Weights of a small GPT-style language model, trained from scratch on English Wikipedia.
Architecture: rotary positions, normalized queries and keys, attention and MLP in parallel.
Training: 172M tokens, 5256 steps.
MLP neurons of a small language model. Each row is named by its layer, matrix (gate and up: input weights; down: output weights) and neuron, and shows model dimensions 16-143. Each number is 500 + 50 x the weight over its row's rms, rounded and kept within 0 to 999. Numbers have three digits each. A neuron's up and down rows have the sign that makes its largest values positive.
After each neuron's rows, "fires before" lists the tokens most often just after its 100 highest values on Wikipedia text that the model never trained on. A number after a token or word is its count.

L4.gate674:446582600489485502420489518521526606520475543427515494434530451499438487473548625539384465440552568430550445524511434551557559498454488519501526564494395440442455545438484481618466540437513417446473481470396505525456555488479526539555410367447498570490575489474588481532546404564442533521514493501478476589472535469445480489535547475536523412492579574470547557502498615458496493596486
L4.up674:514504540480557545529449498540565552532538461526495557514473585475498402508566538569497526593472495522459514516448415567542527478474507535539484560453493445440408577498453449546438513500530517468454560543489478596482464522534428492561532451525517407499529446482532481387415504420475479461607410474577530515409434500536438524542582558484457474490425533547521536531580504524499557475545
L4.down674:465401522508449555577550465412521495498551511443540548468541468510513560519529523410546550408475542464537534476567575450520497501515527513519547485471549512531627573556611521424494480443452524497472460602516486476419475474462481448511458383483527513457464506540498584510518483449463560452546568458452567503435551532503412389542458517469531485497492376589470581419513488626468458411535
fires before: "=" 100

L2.gate523:613514587532492494559465529550394493539554551519482458488545422632546607521438487447434443519468518521412495488565459492475483460402532509535521516502534502524490489526507460399577601538501529383504421494495478492512395502487449542485535599453538525474542631480599588558481540478468536528467470449620517465475508456478540482545535514481461422447545460454497484596475491531584519591442
L2.up523:443493445508575507430477513533477400479476420413477540476568469436513475496469480429448504509532549506593601523469518545476627496462568463565502505543573489531511455498533631480483572530508528433570468523462474455470497566500496500483510542393395437466465476526489543513385531457419549702551412443497474454416547590516516462463417458554613542419500434428488472537476494499595489419556
L2.down523:449503475430514527456570540589452380477493500387503511504514455476574532494507496415604510440462557529448396436463599417509547510497416450463512400470574489523574476535545418539477477496474469452475560399552493459512602525502457522508539410530532498487566404486558424606527475411513603476443436421487467516490469466466575473502415501437548522590519488474500513519595509489492592546612
fires before: " |" 61, " /" 22

L2.gate660:508459445569437551488559482566460471576577499496477457586506467499447452493543515568468462512496572515455531508467503468540565526529343428509498539589544648506500439575476531388478452553481480503522496559534578530503446500490404421585422486518540484451553491451457505427467494605434501459504512570581471373445547485556464501491492475522517497542465436494532581483516573480519587553522
L2.up660:545560492471467608414658401532567538496485511486470486457463546501414454438479551558554499499480461523532489507392499524389456520542340583460565439439426499460497438507446602466529503529574550536491488483608583533546504576493507501490592573439524563570447515468474443506531509513505358500522452513541494439420465459600390489476547491429573516466408469422530460451443486462466496538535
L2.down660:536553455498558546499390470538549445515534416408464539528476549509459582481484481498462457412540540463459523448424503409549538497543443375447607526534489406494505471538459469391527459485425503536474511578541381419541559509482527449506526522481573503595472378424463517424448551461524558526471493531473491428490483513498513495440460500485418493492580474521458542529507524398484553500444
fires before: "s" 71, "ín" 4

L2.gate211:503457503523460532485495485528521523485446585614485490454408420436485390470480577576512579507515513471463465394537515499444450575521570548406546488435404523512462566490479506550459530555489407536429460516509472467462460544570549473435454457585449524409497457539462490416485437530485555530492553502475507508570482402407497438589476503389500492493490503483443447603515544477496547485402
L2.up211:497540465485543515502539467528448539515544602505461452551477469430471405434460487527579503550543520469458459571500520589503478534471567522523627443549557449484512560471438503500518469551486451494546407489549382483484484493541515537471449534475480558416459464480396494489504454418449610500476560505475505508433496473480448510569504540494452398508461500500445522513378515467433591628445
L2.down211:406394461570595551470548512482602522474479528523465482386475511426531506543473502619554480456555460561481458475592452425558434468500539538560513428454434540435446632554488447464463518566570498455580552452543438453434622511447463510440397471447502453449616601435579440474444383449505529492482524498524458478465548525549451495509521533477526551439516573505519496522426582345522528548470
fires before: "\n\n" 63, ":" 6, " of" 6

L6.gate451:456434435426458552609500435459463515563543488568517543522461493556565485372504552492503380470484441584571530507423386423519544519526526533417519553490521533551566512529502580471475505427490532521527522468455491516419474543467468439425406501531401608526518560410546520499599483479596416596447514462454436437505594434541426448458496535532502534466548423465470514479537560512447491482532
L6.up451:486550458465485509448478544516442592557516463500542537578484517571522528499569527470486498518350529552580652577450500465525469585513547482494488536475502490515568501565469584416517573530540440464484486457582415474393455557474493551584413485457478621513461396484494517517555530462522516531474518518386494479537511555534510491467517488504408552440385471588517536491508478513396427486480
L6.down451:442467432467523540571527484526472534540508490530422527547450520504518427507435600511518473528461589546508442553401468492566585428522569499412476431452516549592468585517539590481489498521490502523521460512543536428480558630515461422447449468408468473480535487432546466496549497473584501542498490507409538459464526550596407444494534610555501546438537471510460485580583499579487483407475
fires before: " with" 46, " to" 6, " the" 5, "ing" 4

L6.gate118:544460535547561531525541463455560569497403445548484437451542451472439406487507521544448577612448489491505488606526403477584501509499567544452478484453558459449401547487438433442498430537464388481499530509471485558535504502501479507493421490543473465488534511488512525521535491548466492490529518533366493454489523519515457549539588473554445462461462470431507574495523553447560485489453
L6.up118:400476465508516564467484434577482543475479579515559488463525566428456411574508594558510592588504424504403504615435469545542512478577489550505412505554471520477496472574510505461505443528518432553467536386519483455473464520496471529515512476564545526475346417566586605507516524514472447438429379575452397510407449479493532515480530453461483455496405482538575474389510502485427425438438
L6.down118:453505499529530501500501513516517462493448534441560463538526526531462495581586562430439496443425572578525552471461458495477594554495453481499623472445572564415564565618390625519496509545466447406554461524553549506462465462486495523566427573541461568491503479457527480575472458505519559458493468595467431433598497465383456589571466454546469491409450463565633473466545565448554417498490
fires before: "\n\n" 35, "=" 12, ":" 8, "s" 4, " of" 4

L6.gate481:514457477461560511472479516523528560445530539566550458483566502567490599440503517491464507570495535540546459446509482516465548562568530454426423552409554538533515483456464443472593405484526493504489519554525544629586403471455442491499537471451478534473504447472472477555457507558534569441486414453419488439494517578461510551453580466486465499445565467507461538502384565506436542430452
L6.up481:502524465473453482525474507511503456461483508562481525453576528518570489519516526542502448471446599527526451477587485504521604574441562427423498428467516508548482519483519408524582509489468496446537571527446619580507411466430409645497485511513537484490500432566424583554490565454540543498511549452460402588415497548509502551464543479497425427508502470612496519420495510519508403468489
L6.down481:517502516486518438500563506558419465559588398455515552512506535556395479479532400552500585464492517547565559512486541563531392478508501445448507431496570504433526522520418514450485548501537551419447552464475519434460497603514418526448466416467561381500472506484589489495448454458546417485492509456467451463468487579491479445589450533418569516475566517452523538528405477592544452628496
fires before: " |" 38, "." 16, " the" 4

L2.gate511:541554498533488421505472496525533432461540543461444420540547510526449516499417527509465512489591513395487454528504404402484490560468483516453485446525522530565500402448500592520522494581585518510452564519507437588582497586463475534383576455613415518483494576579523533557551404535470379534591501581472552487477414506468599480517530547436579401541505460496485478516545493554479493424464
L2.up511:524499515535499538453434553518455476457559551517485482441489560509527593507479481429481515418508648471472437634534554491499453566452526504423535424554488487598573501448503562538508551563541466520502490512522489573445603540503462501460564541448557538481555483493355451530460440491478466536532452543461496456469507441493491479517486512462492486558481551476433531394483482496398512422469
L2.down511:504492528507453537555466468581521613495507532538519592505530496512466578542476492536527456592494516484457514533490502552448522481435529530526447461512484500527509562481536516557485518393487552492527436546488525524485504537531551536512490553459364388603548497524487508494515415606453538516500463527467568510492486414606507549399509392472454483528509506498439537445548449481436521520564
fires before: "on" 40, "ve" 8, "ons" 5, "a" 5

L4.gate535:513553516540458494525468549462500605531450638448459581526567440503596466497498494562539485405549519489459436577618569509539492461456516576381515567512511499484454535513581482444571514379537571518521491541474540515575466403509425440486534390523527535461553507524433474486490430561461528552549479517483544530474432470532446360500559536529590482500474470483577530513390509481527510525511
L4.up535:476597451534510534514537584422465429565487446445475570570528503540616437452547566550464528483451433424507470444500494500468497496549483540521463503513516501445590494455573455537558599465445495452485523570476489456591463467411489520535469692433479442545465467481450546587508417540564592512523451467512475483466421500499518439561438498535476545484479548543528477512441558449520467514479
L4.down535:554562549545459464563496596484447537505408488542544549578538469462476529545465528447439527502520433440445540500471527558485480463497498438515461613553510480507581560442432446468552507434500464411545486587633544594545478507491434489639509547492480481416461368516497568617412499505440493452516556438536499569529507493463470422422481444519507464431457449567457542549510558432527500450444
fires before: "=" 22, "′" 17, " =" 10, "\n" 6, " and" 4, "″" 4

L6.gate550:473555521491430502507537436556486517498476472506582566449477548588582569480510472495541404501518507495555501485567492518508464592469458490509534442426445518604567415513406598392417510516472568549403509501403551526492452447535516498434544484609465506487539516591574486464502463550502440451474554544418480555459510481527560530495516525392528498626435423513486533428473446482427534477539
L6.up550:512425605489549555550548585449549427380527486579532559472525531538483539487498568437404504417521486566514547534522459486541440463531556450464525401409511496536486474509519592457521481468439543542516521557513581458487434462408466590441493462516574502481571537458433509494462348514539518491537555578530490528501525509551541495484486476517533562530460587547607550456598457520450518484459
L6.down550:528409459541556518560476481561428577458511508507528417551504534519566505540531516483501484578467537474501489474474527444518489479545551463538515478435464551483578451503566430459512473436570533457486485488500529468507546544436518553568545580479601525591535527472358475512568518489494485558498396488504484523584534558488551541550538468519374494570521461539431427486452483478518485500421
fires before: "," 24, "." 14, " in" 11, "\n" 6, " for" 5

L6.gate665:573537512431510512468495490533458504471560391529544531594483459548444568460406482578508446447473507497555433522463537421439503564490602500465483531460474576575497458416493525445535516501509476549462444585435456484532486575482472449511605539488431499525468590445493580472455447518464462551582433502456564425489545516551540593556458470455474429435524479513541495541470520550548508498416
L6.up665:479440533463544487498548449555476510521520568523518569472491522481544457427538494575488503590501547544488614463635476467564496633507577564574532499441490427560506539426510562513525556432500408542414568509485479460511583564493523483448518514581475477540533537516431500526553504516463574428468464389492494437479543484540475482580397487467489391420391489596470532503447569573454525399445
L6.down665:473521493435499580551454504484522491406474545590520533450508515526456530438545533506527519474599454548588485485551452460561498553519530423486506481520520473518500490489485593480443424399524433505470507487502485450467447579447385458504436556458483396539462477482560471527534550483451556489434501571564519396482537452458488497463458516556478450541525466455441515531485458526546543565425
fires before: "on" 46, "ona" 10, "ons" 8, "ation" 5, "ve" 4

L6.gate518:555469563561423436479451481537469535515548522484498447503447506364458423487609488426519443475470547470455442553463567503440450532473444536516501523421482485456479460554478587507481519507474514570576542558530539428528491550522514462578497514446437503401423490540540473427478542489389410459486525555452451475481528496517526454549601588552425569515517595553500453425502519512484478563367
L6.up518:460471479522511471546549452465541477550428516499494426515509595527537463499566477575526525486569508582428612437464518467530524463500440491399547499502561511454473529570513497498484564468454562554503521551460554503529474479490557583473472535487498506475512576385533486374475538468475416524484533452579533509429504483556428510474545509517497500492548417596404479466458508512426494509409
L6.down518:477453515506544461500498484570399489471511441463526504493572532552539434533442471466492526521640515505541535513482463568465488570469467544519530541502549471425565464518517495492549466599490530501457449500494501427438596551424588508650476515544488572439543483513466538561431481558586478588534438552502479471540446511440520404497425480432460567526519430458470454478434497473520538438430
fires before: "-" 77, "|" 4

L4.gate355:519568579527507481509422382507560426492566467483461508521485423521545461491491458463374476538432571508404508501347548508524505474532386432472413472508477458435562487470448494515517521426476471468455511557526434469540552513499502493521487568464590523470480572556489564568509535456467552528475548435520478496434449530547389510491411444384593490443544483416597571463512474558486517507446
L4.up355:488525522449480458583490538527525457404503586512428587500403537563427537502557455471467538578459626528505446483515499449522521481433555543484440459565540463431520606519476436510589512469509495495467550470507525490491583532359507475606571494534521458492529469544513469440497506382568520432443578486440450493589538547463407462456484590563542563555504507560521506523470476563516535579528
L4.down355:426541485515455541419545487504450445452577520564467493455539446616582454466522548449418382552531591436534483460567525532441589399442543533520481551458553416555441549464437524451456492568472494567516563505511578541492391466488487419515474487448489501519423433469576550402569497450483514587512549471414554511419505505461522476532503566551515529497473451536503488541479551389456499528623
fires before: "s" 100

L4.gate600:531561535551412539489470541519459632566531565480568431530439536535578497515474550511407467526534450534482433443428499566541544486485508433500538541395466631509538623472596426512512497441486535437472523481683505557519494512444577490494464480443475529494493548506510390506440491409530466451498476582521432513457455492518541457483464521594583483412495501503543484498545529494512517539452
L4.up600:597444508471529481447431536550409398504553498479475429483556624544525460528531507433550495475530530473477530475494505532503456479524504412517587452445472536453479586435499548548509587447454498529539487521536520587446571429462420623471591521528473476487479415431430487536608521521505531465551504434452624557497481565400410600586499425446588514519478487557559518447553458523496495533529
L4.down600:421523420501402528463556439449506504499414626452430496508521538485461624546621456535446499419555507479426524466578480517510565513471485502445493534496508478498502471532446562454485413432470516472488512538462464473507598548543511462513437474530418597411495509505490492408528503586480458623539461481444497510457566472449489538525493533490432480527415427482501517487568533599548478552507
fires before: "=" 93

L6.gate78:582477504531484524395524483455418524491496505505544512558555565567508458498513514486485448565518495441570544505509496570465502483544456537477569487524507476543465481522450535457447484505474490540493538462396464450407420510533509431457433477434589535430627526473546487512573517498583458425530402501534523507500435453625436521537420566452529457464521513494564541503518634563486484517483
L6.up78:489465542488487511492491427531468548454442481437470485459488516494503533623530472525427487499515487545448504603488499541560587490475460523441487498592475543457430500448523558534557462584485473428487494468473491481565490462537462462448549540601379518505525511555568450402523499593498580520500569562474527553601494481549380517532516497532505510458484539491501559550531490518437585538495
L6.down78:582514489535465504505493395506554454361469485522481386463464535513466503547514453478445511446517576480443458508516586464549551530448475490518518567487534511509493542555530507530480427469528509476546467427536563541554535557505484558561466444552214562459568534502529507497559508585513494484503550562399439458440526442422439477521505542529608526581567487447455489592504499524538462598465
fires before: "=" 80, "-" 7

L6.gate290:503456480514491544599558636519553581492462487443535474441541473505532423538520510448551531540473563479547477494486482398545394557452448491438546544502531517402556447487476565504458496522498554494529437506438537477478557462572489540466441484457412548483514482578500539473507477424529477482510480531610531463479444457497458474425561458454633465444468543476507401456495501522384440585427
L6.up290:474410426478499564520588559499411510428464462470517491462536500585491584575415455459367559494406535489448499578517469531522505570503508509551471527526484556479530436428578384482509463504468496479450411415518511450521421494529437480430478453494525515541502506447585455436519505532513449486551545471436556505440496542455455510444397480551476390484577562483500512470500481417574514481484
L6.down290:475455472566524563464545522527475480493553499532574500441464563437540507468500475440533504505470567447526548553554526529476422534569408509459427458514417546514534506581544527400488446553523462527498515417574496462395432434563483473470444517540521534566472461450495506537528532513524458398483437590522503531486545573536450530544487501601473471497644522516517480520578473384504520518448
fires before: "." 19, "," 18, "-" 15, " and" 4, " (" 4

L4.gate108:567483504502548471591425497534561505448433478429483516460506497416440487465511516506616528615475481542445547450500532517465589485503524409458502440550554572475508364513455534515433547548534430431473467543467474398498523468504451464531413454553516499469516578484601455537491544482388576522474511460413461504509548498457470506488529479504428544604568522512384548537464532511436454532560
L4.up108:508535574486471476511541532480468427585561462558471453496580512488529547475556539576453565494424508558537538510563504529485498409501442480406541541547560577500492493532545476466454505414525510457534514459386449519512455540536417459478586538558419513513556514435439518555550500445534525619532505476514517525432440516500525460545514535435540493575457523459470534520566562539466477413467
L4.down108:536526501457576439512520532558559472529528571543525435554419483533578456507418550534587556429462524471428423414515539467558522448616456520435521433479489376483474482502443530485506457497472540464517560488575498445501510514498461482441506505484443493580523524501521437589527524454524486537542493499535549528508419495489565390577422494430549529584631534465516585479436519546558534480535
fires before: "." 21, "  " 20, "e" 5, "er" 4

L6.gate455:429522460491444608551479479553502457501476446469460437517485496433505530541442582551517502487421481518498457512444545448545518510514359440491461467569402439633470404534564523427554440452498549433593515543449614454537515467478493591493499550522467549495602526442492567535443369543452470437469419439489552549495510511510397471448530475435493535511537523541445529506458515448500585523529
L6.up455:484510527474417534509435458581561534452427455568558444548427434527484532507495437414443465470478611446524546517429475436514497500526515495509436558552442478482413471521433533440494488569563499581512432511505500548549505460501533551501502481469454541578368568531449603501445465442402428470539466533504548508496533436542498392542448527560571517469516587599464397435515508511511475569412
L6.down455:480477525567439526547498532549462547496542370489545459527567470462460528607427433559521533448504517480495594433550546454606480475532496574501504457554536428416432476540455473521517425553549527511499438512536514450424516485506451546392518448590452560461445452453479481453512522501500369440524472519497416458581624462478581426533501532439528407418575518538382456447481482554390464430485
fires before: "-" 98

L6.gate447:524511465547518419601445479531555480487457504423555499445479438554447505529534554497455508601597500560479514491494447501471577496568562605518483510491482519442534499437477564515560603541486568615601456456469480450516531559426506546524549450412461604440482568554442423506486474618469477515445524510545478538537546559563534470492453458591451481555550580506525524599460565608512487442487
L6.up447:484536488473471439664497562532427501587576574513582543468498479590530534549636440523527549477474499486569591520536507516493474542517470487450481533459470529506559485551433606531472468464536505453488441529476511567517580524445454506465528537485519539498500523391435374536495547590521516525509439461667488534481520460425486539540473490506523482549578545500482486512406510534540438460495
L6.down447:494464530533508491535420482496486552422491526536486514466499443498504463539483461556478431605581504505537528491442442465539525474593482545435563526555483453428485504624426613474520544534489507523475449493518541514544431501414518493432495603532470487479430474469524459437482459562544528536506523479527459517482486485424542488397442496581514565494569473435433572517441412495442409528506
fires before: "." 38, "born" 11, "'" 4

L2.gate612:569528455466437529483542562483403394410492493467523543428383527578508506487573460487442478530544532580506564469553538608536432514448579528447517459387509454432549538475479452543530514496478451491503576496565472427462505603527520437579529491508519482459481526474455475572497519477481517605467502395559483550529481544457521423457447555486528512417508544483471509394454478531506503520437
L2.up612:502549493325476549422551542455433468475568515502560506421447607578506510568518426460463544492515532470468500549525495528587512409422532610591526470475470409430516553522440453571524453512459483474510489499574433488482541539529485529589507404430546439509472526512486529572536496542514485525509525447463543481516567600476515510467472549490548563407427570476537483440489560538515523514496
L2.down612:467529583473465548480514514462489528406452433444518491454476553515478440649553563522418548613519476489526510452536470475554501538406445477567501482449490429452524535561560477470522451521503444431577452516475511421564431511506436509458571537507402543518493504399402553453573539476412502605472589526524538464488450491433464456510466484434389569558537486570544496444456422532480504557545
fires before: " of" 33, "s" 12, "ial" 6, " in" 5, "." 5, "," 4

L6.gate520:530469458556414502454473590566552531460604474476575492439513532512514500578596524514486467475538439453557544493549497564438471522492516460548477430470436424465456426421447541408477527502366511434487489584413498448510522531503536479493594525463478589425485461549394527530491524567504602371394476529487544445533562552549408519505510518519558484480512448613448484517485524504526569487564
L6.up520:525497465430461564420415594480474452510581494445562503594515571477523391544535376557508486527500562429514531438454467509524498485533603541505563458467426516541569541534477489411412487492442532420504515438380492460489523526525508456432569514515533505474498511443544499416437468460478502469483470513370443514542554527469527425532436523464573529505525521531509586516427471483590548585569
L6.down520:543484563581553551471462522509525552469545506401529514467520546539509479536512488438483448397512523592459538575385578551492463555569466478516466463595475547532503602536620476496331443379416449477561421524540495420455432514467465460596466451472490441604452561558492486465477439423506492510455388532506534570534504459457390566491437455528455542510513480545448518506532486553517570542540
fires before: "." 24, "," 19, " the" 7, " his" 5, " in" 5

L6.gate420:502551378455492503478554463569480513395511428575487500470524528411450521457439434541622443388564545497519495456548614540541550486559572489377534474548568459442529522455482415522460426506575513488524527513518445569487527506427557467478451525484428461501451547516500387459601459505559484447467515408526517436476568470535590449493513476465481471502436503478518523446493514494473500535403
L6.up420:466571517412433491487427508533525507544534425525541550448531513451476471508463556445563530540445496612436657500479571505510561464454522536449568457505516449418469504466393467472474468432589426547444375481463515431498533481432629551463469627588503486449541472428484489425551471459527414439498457448538472458504442527432449518500462496503539440467424451582587534508437425512547495538432
L6.down420:470564428512456562534479419534562445500503469475526489495445463487560506460464525464481528430487430532443575565429535510514584398490519381487510478505609514533428425502507472502468493441405531508546465488479409535481543433463580492526551547428378501540479439495571446509497488488535473553444469525569464522474453496493523473531504604564506439567530527524497538512508643453533554541501
fires before: "ment" 16, "d" 16, "ed" 12, "s" 11, "ing" 6

L6.gate609:559513549482414579519527382557545504523532480563503501600516497486520552428518524516411409473505546514510528442495489441584481492482539496416500547554515479371502538522498467455515450464510538509494462476518495480424487463531476434499542467556474508398553526480505415555578529493551491437517367474504468465518574443442501477447494411566604415453455459525470401542490545549515519510541
L6.up609:466414433420488465533469505637476494450422547529515498515475480445558465423473496518399559466467560516534544494519443488545442517481489495454514461477492587513479518502388488417474533514509454490627476509536565464581450550577497536458467581517483420623534500476401496607540566553478517490540396465509445441550583495467479479608516470478464542441452408492442478455482445515504526549508
L6.down609:581567485459452540474480625491501529495489465457427590465561499511503502508438531476470510469540486594430506433552456512588595447455479478500464457469557543489571456554560524507490614485535501559378563609505507488509433417563502419420492413493480540526459513475514452510510496524519430397516532573484472531511495524415479524555474542474480537472570574443580458500510433506436426516572
fires before: "=" 87, " =" 6

L2.gate63:466461561583540477459518572447547557535502510506500523438506526475480436528469492446507454510511560492492491489383411543563545475532596434541472496361538508554564512485441470415567497532532516514447541457516408486459437556425516550479522511562459466514475541468459486524542453462505534567508542538457504557510456483547558586489509562478516539489533469390490482454490467429447529502572
L2.up63:485457497505451527467498557478536537474553574551461484492469569516427428545484552496519550517576486500475456481421466517480501518488490428493496410468549559532493446585450520530501535391542557474516457438450427492477512516504520440584554490587445443550516532517505544470487547438563515507526452652494484484512405517506501566421553562493461404493603454421519567425485402377506422473514
L2.down63:558486497585541395468470564485506479499560512458534496499461529499572421545503486551516505481474539599522492487496541511410454449561386449500595490492481469517500519516487483407523519462485531443476552432502496515512516488542482464503519458504497455468500481536512472540526460439563463520461500456518598513451519494524433478491473520579511525529493534551478511477491350468416504556470
fires before: "\n\n" 36, " The" 8, " In" 6

L2.gate213:538477512581507554516599455533481529466548488464525519557477550508562519482448431533387477452426644535652562448475460535488512495487475544511502522494486462639543495521573440507549536487459569528485476549456531426512518561491502508536543537574461539415498546457563504492489496529490517614482529489512432404434517437537535516497510595582450543529459497504533429581472559422457551492556
L2.up213:476435555479510494521561425565472474448545526461524491528446513467502417501382440458499546462420481576435469504489437614505472504556464529445568599464533459546539509501561439469511476502507516484492430510466529499588599492453495537466546616439492474511477564509557507457345440567593497446504484523475514496424470398505488542438459564466425499523427455550497493479466531487548539524591
L2.down213:524387516497505502542525453532489421550567424463585513461529454479546492536506545451503506474432527480446534565461597549545557537511450367467448445586500460477504552496602572438497510575509552461531448499533526551522550551559505383555491483477435445523546468538529513417367483495542482498492506503537572453560496463480526631502483508511398491582483476406489471563519462457462496533483
fires before: "-" 89

L6.gate334:498557515444524591435465434481503619530571416510488454618487454501510547554475460469514477519393552543542501536538467465442519498478465493508519454459475619487460504479480478594534480420432515595582483500450504527432420517542465548513480493566583509415619478457501595531578448486414581527450513489473454522421502490478479433550552515453571563458464491537517516545494584505457504469510
L6.up334:455471570510495594453538505418513512499434448533534437519468460524489478446472476511535560436383489471563492505631453497508392558392512493396460515614523508492513553544469506469458496402443450550454386386448515483520402549471422454566484553466495496510487500519569442507481472557586479570608409499498512519475511492497522488470471529474545493523438507495456479431522577589539438563503
L6.down334:490435491507544479530523563483538457463478549524487537573514550491558488360517496460524594454527486527551476526594575472518522531523530563516499573497460499552522501484508549455454536456522489424441522424474545525473515486533452455474573569484673528447471492449556637554472455527465521512480444392508488456487539502514599535446536614542538415516512491522438543445534441571574495558526
fires before: " |" 49, "\n" 12, "\n     " 10, " H" 9

L6.gate557:503510431459484474502492450529542457419530453485436469522529601384446475453573486514446397468523481474535590524495473399530451452525462557420507491528569493518467475525515462495455426543531483402478491438527556533600510496435512482611432521499457540476507507497396498526492499487584479503480462442483525533508511399516453501520453446496436453521536593498601459512413492475444440508427
L6.up557:446461485531571595462492472600582494504581489387527512493441483476464476456437444429494441549426460574534599569495546455447516559518522531403426477514493435518503495394482357419536486540454430473564476385448470504494433540500566526542434535498412458470581504461557447453528480527502442492573524488540438528445539527471492468470490540400489451438496534532499536492502576496507406456503
L6.down557:501556487500504420568531507498572506596423478329628410502527520462523557566499533474522525365537530455369564456448597464538457463489518447455518514507562441438507478514480466507459460535497498512418459508559423488489531476508530522521522501475538488452442500537448416559566429380496546572437449510528386520530498458437626517449487570535407570498500565553485497490540513499485572525519
fires before: "ed" 21, "s" 11, "ing" 7, "e" 7, " the" 7, " that" 6

L2.gate358:510529563547536432505507489446514444485552501493404477554485496447459512481546588533479449482478571503488550499547546558496484454506522531484500532545558497489565515398508526540468509479533487468482476592471465489515539531381476429426473464469482497461467418566572443536497509635468527526442561470528602450421461514511504473508455576497484416533469482331431483393559471505581404587555
L2.up358:567529595591421472569514520436506436498527487510502392578446461473494574482521496516492552568435482517517483540508546592487472448429601477490552524530517542559443477487475500473355529504518451508533513535465541534483516532441493445527536485444542545477513488571449429533503543423511527481464457484559515381489507559511451602503484574499527548491446558450594546615574443485569540491536
L2.down358:415608546415504552525425534437585439416524438508457540420530436458499532577498496534545417428537487516576486539459449479543507456571442448504560465533492558562500551550523524562447492528498496525604511511553500495520466565507437613452536591591307496529543515525503563468449516454531463548521528477479600443479594460543498505481497529520491431577497531482464549404520519454452576474512
fires before: "on" 27, "ve" 9, "fic" 6, "f" 6, "ons" 4

L4.gate609:485473504414562470408459548441451506429445529478543530419498482471573474507506534559525537430499512545541512545458489503575417623569588509548419469505513492455447511567552474495456594492541473573580530506490548525567428432546442438519502463508547481421503552557455526525414499544499527465507560553525457471566558514471512471556482445448470606493437494451531607485541582544554525403516
L4.up609:493433487439513491504436537453453427420483600476540522432436451485439472522456503496518586584437481421432552564574450576491517548440497440472549525525517470461528536497450487537415589481600527472463508479502585541504539522518527559649501515534534569365472489508479530545427464472508490509532497464541493558547572431536494549518489597506431485541537436543436522512531473529506488565455
L4.down609:389418507573504564510467525466466480394530484523453405554527488504466428547552493568483494531429477508517508452530437570512504416535581538481492458552437541518463494611515524392413454574526442595551431416474462511565560586543486523510466580589462525494517458519464494499414357499415422442495459515451469452515488603486419427552527435568561500466483498455506507544424492482490488462444
fires before: "\n\n" 62, " No" 5